Weights of a small transformer language model.
Size: 12 layers, width 224, MLP 896 SwiGLU, vocabulary 1724.
Architecture: RMSNorm before each block, rotary positions, no biases in attention or MLP, untied embeddings, normalized queries and keys, attention and MLP in parallel.
MLP neurons of a small language model. Each row is named by its layer, matrix (gate and up: input weights; down: output weights) and neuron, and shows model dimensions 64-159. Each number is 128 + 24 x the weight over its row's rms, rounded and kept within 0 to 255. Numbers have three digits each. A neuron's up and down rows have the sign that makes its largest values positive.
After each neuron's rows, "fires on" lists the tokens most often at its 100 highest values on Wikipedia text that the model never trained on.

L8.gate612:157143171145125119119090127140137112153113127114113137125133120159137104149108131112136150121113118119168108120116158132126145098076112144145129126135116152088130171125096124128118090143122166100140117143132128113118138136128152069131087148144116132102138096090143136101107139070159161118
L8.up612:130142126151141073148132115150122131114123124159091142145118150143146097132161121113127158127155165158121135114130148136114150080109113125127195145159130108107119188158123135116168111129174115143142122119133130092107092116119083103106145092144097149095114180127122143131161188117155098193
L8.down612:112180112082132130145119186150158175109119170125114139138139096157145139102095112130146116126116225132138133105116130083111107137100115140167081089135112165158109127106124155138083095172091132136130129139141138130109092127146158105134127125145131117168090095100135144148128156121147103114
fires on: "u", "ud", "ec", "ow", "ar", "ur"

L9.gate444:116097094098123130155101142124102096133160119114138135125113153148123163109140131073133131109125118182108137100141140120140142086131136070110134112099134126086126119130171092107123187146128099134154090153114133152104093074167155133107109104164129104108171140129101148090170164117148097124
L9.up444:144113139126111098120135144160136100144155137143146135112110113104109148143145130114139115071112092139127089132146086128083138140093162095136115146152125080118121175186133117113112120091143128101139110165116147137133120075126138098115125138166071136109115101155140112077130101101125103126
L9.down444:128119167131115117122148182087150063135141107167100129129118172111091116129141142134159105098134096116116107109172110146129130155112149165136125129157153125140126133133111121169132126146173174134147136151104147133122168120102112137145166122126113122125088111117101134138125161136133130145
fires on: " I", ".", " to", "if"

L6.gate788:138120098113111147153093167113133146148139096081123142148155164135106120121094127102091148148107117076106088100139113118142102123152098158164152092136170126128112113135126079085137123133134148157170146117150154140160165142130132132125108107139122146110118128099136101163159116142163106114
L6.up788:121159153126103143169137130089104121078110134144141113168115135101135135126120156129111164143138123108139145130104165128138166117163130163117128157111147156116114158133128083147126121102137100165126167187158117138147171134116108111108111085123144104167113151109147099136144150138156166113
L6.down788:122114144155159130073116160135123141145112127128155133133124153150103141093123110114134124112114122159136117092074163170134094096110121181104150103137120106081131098129120125128134149136141131074073128095137137108120064110142113122049153145117172091142168120120129138150116124110104153108
fires on: ",", " d", "s", "ts", "es"

L4.gate55:132078101094078121104131141130131137141160148147091139137111119113107144051092126110105114140138123160138101113135152136122155118112111125154182132117126091133141135124130147121088146129115151152116147113096132120150104109179149052153105153116117121135162132103121136133131131152121109113
L4.up55:124108054124130142147167102100110140163107183118140118099087123204142103090094129117146122082109136143166143114155147174122183119113144129138108100152138100170176117098127103134165128164144139117142102107123126106147130126142151133143118126122111157130144093117120080139132164146120112100
L4.down55:137120129109118151096096180076154193122162146111116162167093112126131152119119169108101113153117119157117115131122157136193111185126157112133173135145126133089096105134095128146121149134134121086122125143155129104113144139122112088138171115103143106128118128119149099145106121127121118113
fires on: "ity", "ute", "ities", "ent", "way", "o"

L6.gate460:109135079108159091148133112099099077119127094162081139192134128095142130086099126088144138138181174109095119127119104161124151138099109142179179133157131153101134119078127101142118124148111096150107105124151095132151104078128148090125144140138157123101132154122161128160126149118171166107
L6.up460:140153123120123123135117104113134092133122138111128139142178125093125148143149091145123137130143122131107119117142119128132123164104107124079105123159128140119110112107119199107146127114130126050125111099130181115136121113097098101125183152174160129105156117174112075112115164109141117129
L6.down460:133204137164113155086131091108203147171128165085082142159131139112116132147092135153077116130097177144138133100163105150122150118067128120156118128125153124123122129141109133147123166098100138131138153104159127119148164106121110132135133140139159113164107118139096128103151148113134111101
fires on: " at", "a", " Ch"

L5.gate426:095138142091144131193123114149150118149132080130113112124134133126150137124073121095111134116151129152146143099148117120165132153134094156156102112137112135145135120137127128174158117116113100146157111162184073133106150080119087109112117142154100156105152147152133116133136114132108130144
L5.up426:163132130121127105095121131120168118156157115138101127121152117128121136111086134113173087152164127100129155122114152137132116115086126164137129096124126091160124101117097177142134091137089116110125117123145166132108116098144109110108134156122116160150104130114143138111148133133152109141
L5.down426:108169111070160151064149137115121076107119125108150151108135149109104146105170136154157130161118129127114127115133138108111135126150096126130178088142149127164131121126127134121125128129124137099124067092150143114108142121139126136116180138127172128130148100121122121148103156126149114121
fires on: "a", "ge", "or", "ah", " "

L6.gate592:177141118083110136095119182154121086169152119113133085100115114078141118159119158132145130096152131168135081137096130120152142111112114136104160167111171123124145116132110125140159166117146136069144133125086170122173083134126144114149116125081126124139112104134133123130175121137138132101
L6.up592:096137127124130128186118119110128115138169113113083140126122123141092115131078131146110130112162122080126128091105126118140092164105141161134128097124163141158086119127115121133141140092133113130119161082120131088095119130122076151107145154143110100146127127161147118110169114122097100125
L6.down592:126076098133126095131139125122120141090141135159126142134123117151140115136096131100144127109150164079128111104117122127141148123107101137127080108128080157120141132099156135136152135140124146150155172130115163159139128100074124144129180066108129143139109118134146110174126107148170086157
fires on: "es", "os", "re", "e"

L4.gate296:130155100086117131168152137123100140086151135127136116143109109117106173125119109166104085119110075169093106141122105111101087176159134117148116136137120143148152143157154125128127130140162087145135167166146125133130095106129145090105157130137138111142106137138124149132115130106123121100
L4.up296:125166133136116100163127143104178112098074106110142157148146119124121134139147124153126147141109104169108131121159107156139130165136198126122156144131140100149133112146107105131155153129105131113153115151113098149147094148179088152165160122078173137149148147159116057124120141156135149144
L4.down296:133144129125149105154105148112146096121124083142118154152111125111153133108081122098152126119153138159136107153177157100165127130115108132141108128074146151154144170104153124083094112125147135154119163080137139088142155125120121125121167148155118094125129135130117149076106168136143130179
fires on: "ant", "ed", "C", "ing", "er", "ay"

L6.gate889:104150150138143099074172116144162141113154119122108109084130122100171150115166129137159129097118113084097126167117150139118143116138093081118105134128148107113170154099117072136103110137115115171165137122142130131128094137124111129143177079113141104147105131158121120163141121156070123076
L6.up889:118155161121119126142153093139112135117131106166113147081157116111117142092160138110136105129153130142126119167111113104121129107111100146143138141122190168136141118142177104120102135159139142122110139154149102129125141136128153130108124124154166121156116125080147136185145123124120137098
L6.down889:093126138086098116121150179160133132157100125127129177142134114151119122115101146139116113137138119132142147087129089094170121121112135121111141104150135105143130106088136138102151114090136120121125106137146110112145146073132088121137085099143082163122132145122132168138094096096170102171
fires on: ",", "ed", "one"

L6.gate144:130101153098114138136127105131152088134150142149173096092122135115138146149113120131099131108126112147127157129137133102165077102132101112164166136124157076115179118159083141139174110133187133146163143174114133143145104125145155134118131132151095141148120076150124157142117107081109135133
L6.up144:137141148115118127150110097127132114127137174116121157146157149129132187163130158120132107147073083119165151153137131115141133109113054157096124147110161129124107167129146152134169181098122150076090189128101118092189164108141159113174179142118139125105116104149130127148142094109155155140
L6.down144:142104124122169125128123160141133091102116139146100152115158148113141126150125120142149117129123137126124151135161145155146120150106135168126108127120125106140092176129110142094131129115103101161093143153139098168160137117136120132110100095177122088129094119138139090128126165134166116118
fires on: " ", "ra", "ade", "au"

L4.gate171:159110132124150112145089134136115102123135139128177102108108146166150125120124106117109132132158108141103102134097115154133112128085103162124140147137135094096161146140127104164176131174145121119167128174185126098144143077155159121168128096108152146145119133131103118153157111162168123073
L4.up171:150141127110104113141113131135109114129129117152160108121130124124127160166097114145120123112137150135075161100135136138136178137143158146120121113138128139118098159140097115149146182100111127147169099111150112122138168114141135123097126165127117136109081097113133138109143120113112165121
L4.down171:097110085107111137124109152122113097135104127110148130136096140112124120102137123156127113126118148167098172117150108094132150085137117135130149095095165149110164097160123117081152130144137136093145120168148164141134121147115153157118140143155112138168120080114175119130100109148152120123
fires on: "s", "e", "c", "ed", "es", "ft"

L8.gate359:122106160145133136141160129113128074118136133155158119108058154123141123123102137136092125136137113104096131109114104139150120078168163143176164146112122175133107146125159104125123096101124158150136112098085138112103151118102155139175138160132083141123118090102135156139134101164135167121
L8.up359:116129097087109118142102113121108113141135112124119113136117122120120140143099161129120112152113125102151102057091118124129120127124100126119111155131113129106097089145147126102088134091114133129125105151122149147140131153087145151176151111125134166155118170072140121124128189144069107142
L8.down359:155116105154121102142163155147139114120090157114153116113159108132133133142133145119121099139105134112168121174163133166094118110126178157134109096104122117143112105155129152177186167123133121140107124157103075110137139123127144144104166118134188135128180158094119154072141129135103074157
fires on: "al", "in", "A", "ic", " and"

L9.gate242:162116152107102120089153109111115133114090096107123143097122138093161101071098117102142136151126133131127131189136147149124147141167124106183150116137135093142164118111103133114085136133141176162117146146148122103156147138165127108122093096125132092105120108133104124136139127136135129135
L9.up242:112161143125134143110103162148115168123150119188139142088146110199097126108141128101121158109153151141119108134116111097140140098083113128132145149104136158150111168138133144155126117132124108061129159139114111158127095089105079123148117154156087127144121139130140164155118124120153161174
L9.down242:095139141156153143109103148135131190131147142087094100185153113138115096133157171143153134149121125092159099104204124085136083145092069119166129122107129120154091115133102112110129122102126163104110113114138112116068155116115124158140195129079140139131153149115104143113103125116144127138
fires on: "ed", "ered", "ated"

L8.gate330:109172142152118137139141170174147129119090124128140142179113145166155129103094104189106110137141127133120123081143147128166149108127128138125124187136159157106138116142108103132160160146134125156136085123105133159082151112204130170106140098130123066150074162129133143160112098155117163127
L8.up330:107129132097120151155100136177125128112101154110127123167135123144095147167155144123115125138124114111127154133100114132146140150140133079128115101114142097185148135144114100135183101152174143115092150106087133140092119162177140108100120101149138169097125148156146114100178141141132153167
L8.down330:046118109139111163167155057103130103137098176117128140107171125130104120137119145114138083129098131118128103116132131144136121171140115126167077186127137132137125111138156176114142121126088115123117094116111139101149130117124095161105133141119108104143163125112137139138112117147092117129
fires on: " l", "1"

L8.gate373:132153114176066106143143147190169153150094138134132104162140160178140168106115114116112129142107140141146100114085115115143139182120117140108165159140087137088128138113138180125131139131147129162156115151115153155146144103116115148123146171132133111122101110142122130128160179158131129133
L8.up373:104109119111131095162097099137115157185100120106115135157119166139116155104154141123150124142113140141119134138141108127134140113117083126123141164119102138084124133184120116120122121072151116119115158080127140140150131141176178138124109114134125148122115111136161134167119142147118155141
L8.down373:133109117136117124163137054156108137133139134089120147151100131084141156144117130120107140145078124121133126090156129127143130151109145138146135142166149086131118139130119150099110148155108112158163130111083127129142095153135135174105140110095145086132091094122133125145136122132119103150
fires on: " t", " dif", "g", " T", " re", "s"

L5.gate750:171133127133124115119117125130133122115116118068132109127143114152122127149109111143136162117148114143145129150107095121167148126108164124147122140095109139142136126113126169097147110157142136137121136145142127134121099132170132125125138094173157101101125091169135105126120158105127100135
L5.up750:152108130142148128109134101119122138059161129135117150150125139095078133160181103108108137115131111096111089157141123181131102120169130158138136142126104089128163122070110152130141103124099074125149171118105143123123141138151114172088161155106135113150102137137123128143152128148084164136
L5.down750:135103138101094124110138133108118156142134100157140135096109179143125102116134139110131157125108123138152117163098099116125103143140113115111105128113080122134085144104133128136154118136082131127095157158084118178160151140136162127126149141139111119110158134156134109126070129176083164128
fires on: "ing", "ly", "B", "and"

L9.gate486:155134137080124099111093099105132152121097120125149104072154118136122138121149112129165154102125141139145101164140134120130146138139118141125114113173116122113122151138129131118134150133121172144140127140108097105166154123114066113143127127113124108148173141117138126127174121097156162107
L9.up486:152117134114143129150157153124152134119150173105142107104134101166137122074143095077126120136131136137104123153165113161142125135132124137108143127137136122097113113151154089169107134088144107172089133094167091126120131116152137141114139134095090124133140120139136097117127110108115130126
L9.down486:121137117078112130102151113165131073165129117106103169148102170146117077111107123148143149135138101117117141114100149151131093122137165162097159151132153146115150141141156107134140150123111104127136111113130096153135104119123159105095167132163120106163114157113153113121126147109144139136
fires on: " f", "b", "ab", "if", "ub", "ib"

L4.gate110:119163114133159141169174145107140097120123104110104156185117135124139114137136128103107128111145089141132109109142085135094104106092083146109149152133144135111104164145110168097135099102160117163104140146164102121200114103133108086091140165125127113139129108123146162105132153094134165111
L4.up110:094183138143073146126121150178165078138129142132113108125097112100092078154153135119096098071141133142109118101096128124118094121128111159189151088167097157148124132146132155131128064125157124119129125129134145146173104084119096100113167106122125104095137160131148149092166184120125120114
L4.down110:124133085138084129166115157114132116134169102140138110130116149133125144147145138118132122134111144134157114179117164133138138141068129124187144101134122111175131117159171127109090124147107112098130129140144092120175136099121123126132114118140109097145065115142128154116118123109153165146
fires on: "ow", "v", "u", "for", "is", "h"

L9.gate89:163128125075154118136081133122118137139124127115164145085073127102132166089153128144132145082158162148092125128133151133141138143152126124175152095122126138105094150163097179091125121118141163133145145153121139136175187104156135144158105143122117111180155079142161124127169141107141114117
L9.up89:116120119116157077132118142125158122140113118125142122050088122082130151099165138148116168097134149153118160128132140173159111156150137140125142112110170140123110131158126188157122107091103134138104136145117106147135149101128177164150153133130103129138147097145138109155168098133133088099
L9.down89:149120108132170111119135138059115074176099111158138152123063130121119122191160110120136085121137137138093161127140111125135125171108144171106133160153213156129147139129118141156131152133150133101126132119099136137123109126128103135093085111110134101122071110129127096137145128124124154128
fires on: "f", " f", "if", "F", " F", "o"

L5.gate726:115148113145074131114166112175133095153088131131138112168103141092131090140133114157130106155137137130109142147091101125098143100143136117121124133102113114111143155159161120147120092156110144151155128159190104120128087116127131092151163118123136144091069168147134143130132119133131112155
L5.up726:126080130141146134146153174111136160165173100114118125098111144152094135128131116166093111164130144112139162171092164142089147130131132124140124160104143071111146111144157124097130141142112135122124158134109127168121093093090141082095105130102103127109135123119150115127135125210100161157
L5.down726:148125159176145106146121170086142112125126185123118125077113149144099151141110133139107123147159097106140135125119099149088109070114089162167161164121150110144135121182162127132174158111140100126138151117128168144120151144111123182088092121113128152135122139130140147140116148126075085171
fires on: "p", "m", "ing", " Ang", "and", "s"

L4.gate255:114136124102144115130141144059146145129137112142122156147174142146072108128137131109107140116130111202144171107089118137100104145141069156132119115131067144088159117130156107127157115126127116097150080059149141134148167120117129127091115098131104115144138158108129115109097119103118144142
L4.up255:173131175134151119155164151093094120122104123135080111094128110141116124114118106100076172106123166105131143140127104153117134113123131116134146086153138089130101122121065102138149135128088122171135115071145133136174105128130082159138148117147127094133120120146128129131135122130105147130
L4.down255:112133131136154176146162069129139093091127104142104113136126081131111119123123080107147116144125126155137124156113123101112118159140155124154160124133148132114145144132117139142109143152106162117141121133108125098131087121118095136126127153078167164089135140094133125164130123102103172162
fires on: "0", "6", "5", "4", "a", "3"

L6.gate800:129121125142086158134147117165122097154121102173128128180146084132131137120113111099096153087093105133150110129101116134094128143111111100120103113167154112138137117095150132159166113170150155150126120145086140108192127093130147094160094118107144136155124121138132148098124148134140133143
L6.up800:154129120089125118110104149157115104171113109113084141156170108131127132125135131121134173100102093189119152124147153128141160134136146115119131169154107143139102117097170155132118133085118113117139150112145172129188171089127153139141155129118151146121175094123125142119142130148169152157
L6.down800:125144186150106162134123156082130132116107146121110162120103116153104150150102134153080153152115129118146182153158124121121148125117159136143131107172138146106125116139137146105161108089106116098140065137146117116140170122155110170114159124129145140138073124143139117129158131123147101121
fires on: "at", "\n", " |", " at", " desc"

L4.gate489:152115117084134127130197115142138097128105107160117119148113165119089096141126091151095154178126057124123114126110148131167090133154136114143143118131124158109160151119125151107099092164148124125109134143125137149089148097094106163131139100120140107146100105111086092147125178116175095144
L4.up489:152128133138122108113122119124153109099137117103150120185117156139140128080143147124082131136096145122147132132160163131127148159158122162104164143139115139088160121099092120156170149109103105100149144159140131109148082107120123155128145134098140160133076122087135121135147126176143096123
L4.down489:124120085154095155129122147118139132134155102137124088108147118110092122136132134123132095177140135155124101119142147092156105119080146131183118186116129100140078133146126098133107079108121123146129122151085134113169124118151135098117176127108160137120115111112089101151156170093126132153
fires on: "s", "ed", ".", "ing", "istory", "it"

L8.gate758:106128129125139157103121124155151131110146111134159130141124091151133085155103138123101177087113128163143115121128151146142122113122136109116141159192070108132152117105130111124137171138159129145120127148149115110117131116135142139100154155187134141081127144135082143146105145137077093123
L8.up758:149146133086111081113135110118131139094143109116132092105098119129106145119134122153097159135112093138122093150094116147109155109153112146124097117121127160140122172136098100175114096125153132082099140148100127136165149084064086144108160152168139129148124158141168153102127126116121068101
L8.down758:149127134109091069098131120109116185143161113160145106126093088151081166146078095129124075122100070125113087098104135181118128098116134145142138098148098132138166134097129121148127141146100141100102137109147113140148145126108138135085139143129154147118106165149120084143142160100110119105
fires on: " Car", "or", "ar", "at", " Cor", " mon"

L4.gate368:152169104101153128143117131118137111120092166109095126124080111110161131118153154117141148116118127123120116141135144144146113121126101098131148113100084114173159133144096113106126161078141090135177141157134125170094136138098156134129103142149151079138114117084118109128128155154141125081
L4.up368:132149112105122133113127116120141145099101134134135130136155151125136148135151140087126123127119170124133100162126131084135143110154161126092096146088139142095144136106171165141102112164153135154080150086114064151099109112146124169157137098125155149074125089127173119112153135109135114124
L4.down368:142180103097119133152093117135110149156118063137147110105161122086142107154154098103095136069115140122136122122202122153126075155115110075134117120134117105135089167100147136134107098116139118129145121134133121122119087109156130121111153098134135135129147128130117110071110117130076115130
fires on: " and", " or"

L5.gate856:140142095134095165134133110151155100147103130087099115134115161142121114149095077115139099103137124143119114108125143141147165107134135145170136109160121155121137112101114112138075109116134109151103110111133111131143112126159154119088144131123151114124159133104149179172166162108099156099
L5.up856:146154148114110109097120156151188125118129162119130123120103140125104173119139160141123098083101089131122142151151151133126114094170154142102126124116113124140130140085076157147162101123124110112133134138119151106143203135140112138123162140130144150106143126133092093097107105065145118112
L5.down856:113144139101151122139117088112118091108136108139097108148111114101139053120148104149126140112154132139142110096131106140111133104108144132115146115131167135151152116118134113132117141164139145086101076082142158127174115071119096157140140155121144151136124159108136088119138158132113114137
fires on: "a", "our", "or"

L9.gate50:080160139131129116130116143121138179103121110161112162143135122121133140102131097097117150118167130148125078154140059160130103113166148131159132118098058121107159181119135129141131102124135130120152098121131124100160111132102113116136131156154101122120133142116123093098158137138131122134
L9.up50:126149134137116107113124164108146189115097073124115122103133107150118151154160124085117152188106166110114112113115128146103106144162077154132148103144120128107150116162164148135155066118127090177132127119121150091113102111109135142122110106169115140163146101134112125126141127151120118130
L9.down50:122128142118147141111080177110131067080114086157145140118134157137146100108167112123097063158137117143140115140086139097123128133151160137167141098099154121098151160132128129130141141152134078112091112130139117120123130115066143143140113120128135114114163115139106102106152104128126168140
fires on: "8", "9", "7", "5", "3", "6"

L8.gate579:164135131117118161089168119119110135154138137124140137136154129124121114141147148140126112133129105172151092134132103113145105118123140090121175074131096107148129128084139143132123132152150134121125090105167153108099115085089144134119122104145106097124140116158072131123119088124129113123
L8.up579:119111125175120103139117079121160147109164119133146104109129126138136143100144180129137102106135135114126083105165119147129138109140125091158112082173092125163113136135139142141114139158150126125084104141116093097093144091123087151100123155100135104154128164186120138117154154102114113145
L8.down579:139126124125125125086139117108144147158177154179095169131151104120130095149045164149119121141155141134125125136135097141124154141137098125158153144142085095113122186133141106152107115134156148153145170134102120152140133114110130112112085109163167109136146156108161093136089145132087116169
fires on: "i", "or", "en", "ar", " Team", "ac"

L4.gate476:120126134101171130115127138136157153050148162139119119125105071137129124127148083110144072124160101113153143119127138153161127120150117119139141105122148181094152122147149166165114122174106143083133099126151151136125169112120138102072101111172105158055117083133151110141134099140107100109
L4.up476:148130110124121149124135056158105159108137131078162148132129157088089102161108078174128125087151141152159157129084121115124144151122118085130115111143125154116116110178163139126118165102156146098122152202137133110148127118114126105124104092148110170114128101118115107135110114116131124111
L4.down476:142167118165144190099089166127089127119147112128167155174108125130095135137127089119092107139120111155145111141118090138089088161103139164132143113130107116143162144121096114158122161108111103147141121119100131079092102078144120111125139152166156109140181123121117131146173145138072078154
fires on: " his", "ond", " first", "s", "y", "ation"

L6.gate235:113096147148119121156174167129153113146125140143114121140142156119079124149140104156086102133155131141122121111119144113128135072165103156133132121134134119142111122139111147131132107139117087180139131118137123139124124156147116120109189163171127156148143165133107136160173070166102118138
L6.up235:072134156130117134123125135123133155098144096118134080135120110089110165108122151133166142109120145157139151112119116150119142132121111129149149148126124131155130167086122115134137137085133117142104169132148121156127153104150143126145154152076118134138077122139186140126139133115126166075
L6.down235:116100093130147145154165143155125137141096163117131112075130116114127168132163095148098104123109141115100143136075113109137174136180158120103096153116085145075126138096141138121107115146185115105112193108178152104138107118151086123114133140123093139130109140149092121128146100129136111110
fires on: "2", "s", ",", " one", "th", "ation"

L4.gate768:135111107117155139113083164136142091163136156140141102072133140144140127137109142090123130087114111085119097109158163129110137138094118121097120137121156104122125125121123118138080157093154154137129168177102102097136130131145137155098095157137095118123188126171104133077144135115141134089
L4.up768:126072153102113112145107145147179089144154125161133128137137158123156145121090164142097141075122142143116115154162147143118142170085099104126141116099123098150151141114135171120126141128187141084132143178134133073106110119142158121097110142093156137138163165118147095092146104146108164110
L4.down768:147095170171116114067120168121163079104159133141110156121091118145128146156149124143085124140081134090118136127185147166114114128129150139079119078133116111151156143134129109165142131136150140121129122095123133145141167129134107117129141096166133157104119125127129114119168155147129114154
fires on: " I", ".", "..", "eth", " II", "ode"

L6.gate700:137115100176086108148157121146103100105094134137145119151139191097121143126099098100127160134127120126114123138137097119121150106145169109174092135138087105131144137162134144134173134185166125170138163123126120122145118106156165121100131114109139115117122119159123113116135126088120124126
L6.up700:142158153085118140113108116149120107111128066094112110163138145076117113096130184134123158103140137140091107133107109172133161106153131157108140138159168141113109145132130122107125155130145062138150119113114124096129115154125128141175115160117181116125126123125114081106147102169091184112
L6.down700:155111173148111153128077097078090083106102112199142136142166139114114122135122121108144118155147181126143096120120150120117129156094117129138103153186141141134115141106144105182124115130168150137152143145097145116130116121130153143137108156150148117102128157075100141160148089138093134134
fires on: "ed", "i", "ing", "ived", " following", "e"

L6.gate584:130113118129119143079107160162094167120135079109141147100156146167097117085101116128103114092123137094133098107141118172186095106162103096150158109134125146128095166134107108124105132107136126128122085088124137152167103138159130121129117124121134111167129119137129107103176122096103140109
L6.up584:110127137133120109150117146127114125113121127137120120117119151159105100098138070140119098124108113086102133121120160119121181147123101129102134121109150125143120146172158115104125196144142133093169133097152144120141103124089190095089135141116125144187086143112112181134136149142113108136
L6.down584:160142111141111158099147169070076171154170145121144101144154129120113117101156131092112108149131123083134153066167145131121211182107168112152151161105104108126091127141106132126120151132112147135152152098127098112162131150135141148064116141126133106083148104141136099125141117128148114151
fires on: "ov", "hip", "en", "ev", "ky", "k"

L6.gate395:151093145124150123118108121094160157106149103104150117127106116134112087137110124137112168089134120145159147160088111105104131141114160120104150110107109153095124099141126146113074090068136138080163120133174151177154087138152154151089112117124122120123122101124117099118130150112142106142
L6.up395:123083135096163126153106136116150091103149151110149153115129081093128114137142143162114125091165161137122136159087139098137149092151135106191141118107143152161117110132141127131159136142138129107127136159167114133138127109098123148121086111084147103098129131134127113137081109142118113118
L6.down395:147156083183137121155142154166124071154119114144123100125172152107138103101141122109120133126120162166160104118161127157093132095132127136147118096108134151145150108120128100133107140102153115141124109133134132147129147132141128129138154164190112114091137075128106144172114162105129123171
fires on: "s", " his", " His", " j", " (", " "

L9.gate476:156114142132084140117153140159093136136141119118130092136149132108112140143112090135096111123132135130160098144119121148153088100153131094139119158145108125146148102160182160104149165118135120170131137166083175086122139152159152142128106111083113150162131145167106154154127137107178139149
L9.up476:147120142095142127105142136123118177139087117139120150148092120147109139066140132125111139112148133140099143090118090130142143133115123166156143125167183128109098127107101100132104104117113102128129121155141134125167156134134127133119135120141124122111102176111100117115140089135092160145
L9.down476:092111114117161119154119118100116112090124129139128085095150131097134120160117163154136143124102103121136134165158136104137135138164133110109131073095123144109107149138183089095124153109140146104125158128134111131113097099126134127093143189073104167117169123157104122129132127149118158102
fires on: ",", ")"

L8.gate389:104120149122084142138153137138130130138131126133091088130093142134134091138106131111050116070085151101093145125077120089131107139126134124127134140161131167110105146130170105099093103104121153111111147101118162092083128091152112133115127148118130140148124067120098138119097136126120123151
L8.up389:094151138120154165104133115141115181130139134128120131102125176141137075130191070152100132103146059123129120134097111092127141119127094146151147106109116136096115169157104099145104084126105120144087120163140153102141137121137134097096134158138103107117087132092167131116142133117154135168
L8.down389:125157096121153122145127123105099104119099119115125139134141103120177144142116139139124152095126103127117112164147112137090111104155138088123130128132149111163086109101142145115134097143087158089091156118121142107120163166149132143107162085193131144112147149156136149136157145162152156098
fires on: ",", ".", "j", ":"

L5.gate665:126135131192129149124138124137104135092114140122120119095151128114127094104108104102133126129097128177111130140135123095171136102097128141065133164104099108088131105159092090150110120129157075132119161111138096148176137132111109095147180127133140131118143155128077179159123109172105093155
L5.up665:138135108119106147146108144136137141135147106146093132092078092138144111119099162099093109143144117120135082137137137133136119139128113169121135147081131103108128146152130119127173129125160124075161118113138162136186148121117091088153100124121171087140144124125153124122109134182095132135
L5.down665:120155163134120104101179138117136104099106168108142138114171142071100126154114136098116136125147146129184125112065115174145118112143119150108140133110122089129107132130129096107141115151136100171114061082143174105129136110094126165132048121130153151121168096125118146137103149140132118165
fires on: "iss", ",", "ing", " for", "and", " O"

L6.gate284:129127122097171123151159132142096109136131160143133098093097154141144081128121105116104133152196091152158131105147126140099145147164147124156118128098143143145148145138152137152143103115133156171082114113129104132165125177109098130142105133154188103147133084127133158138135133166090124123
L6.up284:137118128160139151102099131156135128143105130144102110132152163134085112109138122091110077139121142119145080114169116184066122117162116125138091122158118128142108147136102099102151087128115102177092124141098123148087107155159119144130136117133128129139110140135112142134126148066151130135
L6.down284:088098093143138178065137121138108145119144092126119148131164130131092153122144097121113135141154122112127085118185129166112146146132139099139115130107085138127097153154161123152125108133106154149122105115122104113066145169125122129132130108143132108138129159162120155141146177111152148130
fires on: "o", "oin", "ar", " def", "ill", "\\"

L9.gate294:143140111127129143121114122130092142158130124130119107130136149133084150123149158121106129118110102127152118084144134139119189120135100167137129117106131148131120127126092112124131129095113104140142131089120118125165093132199159135139134116118105099139072143108127125107095172151140161108
L9.up294:126148162134135100115101120144129109127131100102151122114144160123140128177128104156137124107148102127089116125109126124132142122155085156108123126166141114157128144146109140101173141109144190141163116091107142076157115192126147092118142109129143107125109112079112125149135125129139126091
L9.down294:134141102167102169135160162116111156125135139156145124141130123106105153109088127140150081098127113124117125148114142125113147126135112134096127152091113154132120094133150124134114115123137123126165144063119106126143117149161107153114119157167116131127160077140158116127107108126181112109
fires on: "ov", "v", "ev", " R", "k", "e"

L9.gate696:161138094144147158186104095127156128175104168123102114131130158140149176113139158138145110156133145126140134111099145089085140138131100109137150120168137160117144123174152129113120128120110129136135126098123142131180129059156157099103096097127137125143137100153133080156114141091075104129
L9.up696:099140093142129145128123090141089174134112140106116120157138180120167145135144125112145128161100135137132104078130137084128178124136072121134122144099177158115110175130110138096095132108147091204155107141156099130109142144151147116074115086146106154094133136124143154135129141085125152135
L9.down696:124142082133117100153161124139122098132112075138154141131109120173129155126104124119136137089096122108163093131117138124147156149121127123104169141111133132139185115110111130159110184147098083161121104165126135106140147139139105167114178111118138148151092117108123090104102131093164165117
fires on: "'", " t", " reg"